config.yaml
num_hidden_layers: 14
hidden_size: 384
num_attention_heads: 3
num_key_value_heads: 3
head_dim: 128
intermediate_size: 1536
vocab_size: 32000
hidden_act: "gelu"
norm: "layernorm"
norm_place: "pre"
norm_eps: 1e-05
positions: "alibi"
qk_norm: false
attn_scale: 0.0884
bias: "all"
tie_word_embeddings: true
parallel_block: false
init: "normal"
init_std_qkv: 0.0275
init_std_o: 0.00519
init_std_up: 0.0275
init_std_down: 0.00519
optimizer: "muon"
learning_rate: 0.00714
lr_mult_o: 2.0
lr_mult_up: 1.18
beta1: 0.95
lr_head: 0.00441
max_grad_norm: 1.0
warmup_steps: 200
schedule: "wsd"
decay_fraction: 1.0
decay_shape: "linear"
final_lr_fraction: 0.05
batch_tokens: [65536, 131072, 196608]
max_seq_len: 256
doc_mask: true
train_tokens: 1060000000
max_steps: 8846
dataset: "wikipedia_en"
MLP neurons of a small language model. Each row is named by its layer, matrix (up: input weights) and neuron, and shows model dimensions 32-127. Each number is 128 + 32 x the weight over its row's rms, rounded and kept within 0 to 255. Numbers have three digits each.
Before each neuron's rows, "fires after" lists the tokens most often just before its 100 highest values on Wikipedia text that the model never trained on. A number after a token or word is its count.

fires after: "\n" 28, " ==" 11, "." 9, " to" 6, "==" 5
L4.up267:136139180166145095120099183093114158126119164127150127117153142142131112083140065149128191155130156111114136094103147066160105097085177166146138143065116195171166098165148141148138077127117111131127086083127191159125133098105116119170116140085171121149108103174135188083126084156086159144

fires after: "," 35, " =" 23, "\n" 7, " the" 6, " |" 5
L2.up1004:101152120097060110159098115082128147082148103121148131083095081132204141175061130068112146122138164117131112144124153127193103174081108081147130167121078119097082138136053144185166090145092055094128109074095115116119159078119095126138151082121152122190143108166146072099114125088145092137

fires after: " the" 20, "s" 15, " a" 9, "'" 5, " its" 4
L6.up1068:115122141186129131158147114117142140113136211115065155128115118090159157134154149101119134162149099163165064127111189097155169129149148107135127126122085108141198156199100104117103131141168152214134095207138110087123080160156107136150172099116185155138142177115110139079179140077108109109

fires after: "," 66, " (" 9, " long" 6
L4.up216:083124142108123154172117049124106091115136136167152125155193162077173103137143157080178147137158111126122139106112108143096109127088121104111146166109097093086155095145130161165219124130135136150081102133121133111112129120141108095125104160153119126111072142163138133183149100169101136122

fires after: "---|---|---|---|" 17, "|---|" 12, "|" 12, "|---|---|" 11, "\n" 8, " the" 6
L7.up306:146132094154075175124096135114133105175161134121118143125068110136129133138109185109108193199131151156141117125123046101161100115157138142110148193095084138114126187136125128172156064143168113109154111134123179183115155143108181135156117109131098171147096103134133140132138161074157123112

fires after: "\n" 70, " |" 6, "|" 4
L2.up228:128096176161133106147127191189128146107157113136157141147156145145098132110166111138083151138159106152116154164119134118162089170122057044144081163149141120126120130142210168140117096073155135113111146150138112152155172152195114176146146119086165158109218165069134116127098131084170165146

fires after: " the" 26, " a" 16, "The" 8, " an" 7, " The" 7
L2.up346:081131074195165141157131140131148125137131171190112033179129089100126101113154173174091141174137102149154187185080091145146137178121180169175128049116154150175155110176123136162130092126130130091175145152164149186130144172134122137159138167114135145110104174167156113109077139167100101143

fires after: "." 81, ")." 6
L2.up146:152162198088098141125117092148084123129135153103135080094163154180096100116082128077129122162167096116104123099122095184100163077137130140162126165144146190138110176120115162154111126138107083168152173100196104149141160140117108153167144157088112168137111154177183145076161142115198156114

fires after: "," 41, " well" 13, " 18" 5, " (" 4
L2.up595:109169160118062140129128100130094176127153138123068108131161078140139119134089158114135102145105146086138106168220124148112132203126135146163132156151155163171095108090085103110144077111186123183094128135081161187162172075095128098152149127106118112105111149154154193144124145127115172130

fires after: "\n" 75, "==" 5
L4.up1138:169152178112076149108042106139118114120190148160133083096155148196136081092100131144147140101141132143083170113111122160149115150137090149122122107118165131124162043147197139079093118171099099104129090098088160090092081113160095097160135141129113178130130085154191164105112128139125094139

fires after: "\n" 49, "|" 7
L4.up808:119093100174176129072083157145147090077113128147115186072110093118112125165176132120076188120126160110110147119141063167127116132085126090178122118149111126125144140143120086177104102116126110103112150124158156158135155146130152153153125152144061129110071135137154177184094140075126074102

fires after: "\n" 22, " the" 21, "---|---|---|---|" 10, " a" 5
L2.up998:118145160170138114125110152111098126087161161071148143142078156129121146156108153156104158183146125177096083041061111100173165113093117112163136195142108149164107140086118152115083076126102094153110124131131133121152128158119144169119165136141197122084101103129088137160154161166083141115

fires after: " |" 53, ")" 22
L7.up509:206085128175123114176085136091164107163127106098085167153166109179132105131107140126130077079101102098082138106157161126147165123129146103173106175141122153130147113071121137061209108147151140125129153077197135134159193102124140230108146114102100153120128121174111122154088146094195123081

fires after: " and" 50, "," 17, ";" 5
L2.up812:124112127101111183136114151110111181155090150154122126136109108101100118153131127159129107146100082145141152102070072167129163127108101120141124167143124184127170049149145116078153147105121177113167138102147131182127110126103147136098087178177074158120096126104150118120154102093093125188

fires after: "," 65, ")," 5, "W" 4
L2.up675:053128163116070122100141130193126103141095129087163191120120154182177118166166115126128139146068113153128097119077154137113105150058164098098134226147097171173116149123102067149119083147167102144100144099141103167125177154138075075105153075119146093089140151120175131105119161102127155126

fires after: "." 70
L2.up1181:166178136107134102112162152183169125102178145166118114101167122178093068116146147077147096110210129126150125120166153147085145164157171114180118173112156115120138139160118107111106122138174108150128176083163127120104133147147107189115144119151175157145099174121057078095128137147136188125

fires after: " No" 19, "-" 15, " Website" 8, "|" 8, "\n" 6
L2.up620:059124131153114169156119148079170112066048095175142127137099176087132169108140118175090139124108110093133155145126096153195063159158082094156101129096125146116153142102125103160141151068105150140110106083101206085170122119151164142122125154180140101105064193140114151136102128068097125108

fires after: "==" 46, "\n" 15, " ==" 15, "===" 10, " ===" 6, " (" 6
L4.up1121:097140125135116131098118102169176134130120104156166147169099109117131114087157166118114146100176176140152206076120156090186115170088105138103063228118119118131137082201134128140109116094138136108164046140119169098126142096137133172140142136129139090090191067217152161133157114132126109097

fires after: " |" 28, " and" 8, " –" 8, " to" 6, ":" 5
L6.up1532:114146207130078165093232164065143129098135122048117083082138163124090110167127145109140137118121110128189145062147152189075149115111118103085154116092138099097050165105171167126145155122125089197092113082100113153088165091119200113195162132173103118177112100110185138142164202145076151111

fires after: " was" 17, "==" 11, " one" 11, " is" 8, " some" 6, " were" 5
L4.up378:165107120097170109094162124112125067112155127222095118108154163124088081147123109150056151088146102122134170083125165178163178096128098114145102078112119166146135173141130054178134089106130162155133147145151091149135137115109143224109157127179122112120158158175124127117128110170138078120

fires after: " |" 89
L2.up169:111105136130167110087118105117142102140127184137100129135064146163131136192192117074096160080170163147172173096092140105116122154149152122138179160128150134100113140063096110111105128099133123096207188095092117086173097167116134115164147183131155139129094137112145130057087157096108130202

fires after: " was" 35, " were" 15, " re" 10, " " 7, " is" 4
L4.up98:173096063147222142094090147082104054131106128142115143088168203115096163135158146079121143135167158089142162110179108157149138111120127064131087157109093106171117107112111100137141085096101126184171177117077093177165146146111152097105083130144138156087108117144071180103209115157123111150

fires after: " |" 48, " 0" 10, "." 5
L4.up1377:160053124122141111181102133125127080227085078065117174164138122172127176136122148133119133090160147085121131134124103104122154191209133098142173177145167117127155145073115160130131083130146155162141079168121115158100118168122160131089100144114100070126137180098098120144095116154170126129

fires after: "," 36, ";" 12, " CA" 6, " NY" 4
L2.up939:094074107119123104156120107134160131151087132123188106159135124131128105102141132151197150135119146133095045107132105143127097089038084072089095137143045156104143164153135095119140103190177095082112162154117196210138175184127068119107134198129137182159088106128101176148107143168165107197

fires after: "\n" 31, "." 20
L2.up951:102188048125140145094104126144178082149166142092103092094127112122153092174137086164115098122164149104135108166128036165078107170136164084189110157171109111133163194163085150125108150130175121113044076091162110084090109155147142140105118160099090160096121137115142086156120122162115123153

fires after: " |" 37, "\n" 21, "---|---|---|---|" 15, " the" 6
L2.up143:144174135122105099144090141110167112149165148163144098123062060171126171115157141101175145161153107189145086137094147115163164093087104097150134131109123201097089175091132153087120107063126109148137106149088118136091111144209104212137143076135104128105120087145098122137156130135131158098

fires after: " in" 34, " on" 10, " to" 8, "," 5, " for" 4, " the" 4
L4.up1317:142186149074126131137109134196091104152108132114058117113110092154087146098088154106102108089168137105143166141148119098111120154160106070113143150139129092094168163147125117130100129144060126150154123125163105165137144085098101154097094138136141146137151165182141137105071080159082128152

fires after: " a" 31, " the" 16, " an" 13, " New" 5
L2.up1416:151124078133146084149141115155097149100177132124096095198144110160106152140173148155125120161188085119096147144094095160105108139162147179162094115086145149180107081111140111178156133083153098143114160084085137153128092132139175199122113092138139139109129122169138082160102150102094128190

fires after: " on" 38, ":" 11, " |" 9, "|" 5, "-" 5, "On" 5
L7.up1499:149111168175149050117108147101161101113123164158143149074123140136148206105147154089117170069115139110098130156085133120221110199133096103146137181134123127122108165133136101155149097121117144176113109089091148174167115127116158098159145100084105130128100123108122110150175080122066126105

fires after: " |" 46, " %" 6, "==" 4, " ±%" 4
L2.up50:168095130072196105079097136073180094137107102104130129166161047125178115066089169118152137141177190150077096190123135138185157114128134075154128119150116116130104158108112108144121192110157152144107093107129172107146123143164083166129120164140146095051134072122121123112172137151060096160

fires after: "." 57, "\n" 9, "==" 8
L4.up387:099145164168112095161178123165091139132088165167110097090119115164137132079121151127110151185082071139188143120083147127042126111050087150164102200126087145064158137087144167104112142130098132208154128077132172111166180172122140161131108098147148134098091129205084147143100140178166111056

fires after: " |" 62, "---|---|---|---|" 14, "." 8
L2.up515:157081141132145119147083197130106092124112138097103153133155096157099144122114133157088123068157133138138118142123139137076115189106119118132117181112161155106143120114139126111083104139101170162137166094122128150071128117141164218109092128088094157114095170137144104092108169064155177134

fires after: " the" 33, " this" 10, " some" 7, " a" 7, "The" 6, "." 5
L6.up546:103187137157163104114146158140108116112131103140113083105169123148156142111176130136164143085180138112112105139127166097069173143136137153166116133069127203135148194163058099132131110124152210129137155111126181143093158108154137117055142117110108136103083137200192089171140109131092108179

fires after: "," 43, " where" 11, " and" 5
L4.up429:104134106148106202050090084106153165112157101150108125169122130147153159138071193078122154139126133133129137187116088136078141154141050100087189156149162159110135077179159182078132087136124122161149097060173110128141116170123131199124100168076102067155142090191124131117131142101152125115

fires after: " N" 21, " an" 14, " ex" 9, " An" 8, " University" 6
L6.up128:108180115072164128143065104131185092139136133144182184096152060149131141105113105152106168131125163189087141124073149113110064119156100159165135208182180141119133120094180185113113152095105141155117150117203162083097138145074142159128112157126091145176113176105135136094101096088121167188

fires after: "'" 43, " " 21, " the" 9, ";" 6, " and" 4, "," 4
L4.up521:142105161169078155142129120074090154127043121122110128123134159102172121162089204086111173112134123131106144140118087138130163098167117177112169136102141122097101088121135141142165133117081100150102133054147140164099133175129123117103063093123073101128071147135148112165157169116083131142

fires after: " A" 40, " a" 23, " an" 9, "A" 7, " An" 4
L4.up844:111122148111110059176165144102122080104147103171110170151173083181162122195132068106120087109156130145130122213122139213129123158153057129169093126125135111161124151139143184127153126089127073098123127153130182148051164189083144113120129097138162154179150181168130135111083140093175137123

fires after: "==" 36, " ==" 28, "\n" 5, "===" 4, " ===" 4, "," 4
L4.up1215:029107176151148167128140093193126162158136143153084147166193082167106080150061109138129111122129153191092113095167103087109132154135125096148075148079114124099127105169102095122120108125181117113171120111114165160123099110101099141140105069165130151183141107205124137066127114136148081144

fires after: " |" 55, " which" 8, "Note" 6, "," 5, " who" 5, " " 4
L2.up766:117127082157085142108092119104120156071104139129112118102148125148125106140189142145109147079087084119109096104139112148106140085090073161153177105080098109141085135084102123097137122162116106150159188104084111114170135139141135117107104134167077122164108149089138122157144126079096130193

fires after: "\n" 66, " |" 10, "." 4
L2.up1042:116104154130192139144109170117106124162157163099105124099116107175108125139144166170087181127167122142095160173144059145096139182116207103092091108158136151200149154138164119099124075150126124137095147069105139092058193085234156157142150147160101074100172112144160000115049088125109102119

fires after: "\n" 65, " |" 7, " Pos" 4, "." 4, " " 4
L4.up189:155110164127136090097128044083092170129143172071126073160072145143153102071138117093116121128104181098180099100089114116119145135100135151137103095111069186102129122147115107104158103158146189179103181125108075116137148156185149117135128141115152169101099180120134112072093167126119080107

fires after: " the" 29, " The" 12, "The" 9, " There" 8
L2.up428:106174062145197138112184167182133117104124126141175091172093119154132113079091065087171116114130134125135138150078154145135059097086038148184177108187182133091146091127149113104113055124147150091145118131147052104124185068169142168098142101116137130111081108123092132134131136123155136161

fires after: " the" 36, " he" 12, " had" 4
L6.up226:132166121109139112084171110208154113190077155176165072117085137203116109054126117109130150092194122177154094127106132151172135118041120073146175119107128150101165104126075124126138096118181079117146171137157189129140095103166137118095135160125121210132111074159198153118052114166081155136

fires after: "." 67, " The" 5, "," 4
L2.up474:108133134141160220124078121147111102182116156133116118082164117106147171104123072127123122164106113140132175114151118135076164097103036200087169075120189142166132158119101114060119150157111137125110153073171060156126193180116103136131137119155082160142131132164121184124173157107109103173

fires after: "\n" 60, " were" 12, " was" 4
L4.up248:088131138155192174156068153155153107136191115113139170138101101140068128100127128123144048206120127177119186118122076088110150156109139142079079152029086127104136109131164121086111091133116129159183098159126101139130087105109115143115157158150096166135120154122102129117206083148094068171

fires after: " |" 56, "\n" 5, "." 4
L2.up887:138148095096195147109066134157109178106102116078098188086138135188137126163107185144123149096132124127098121160109119124097117140092106198152160207201117157134119106166156076098142125186108100129156137081104123102109159183138191144183122092102091166140115119142133096149138114098118109154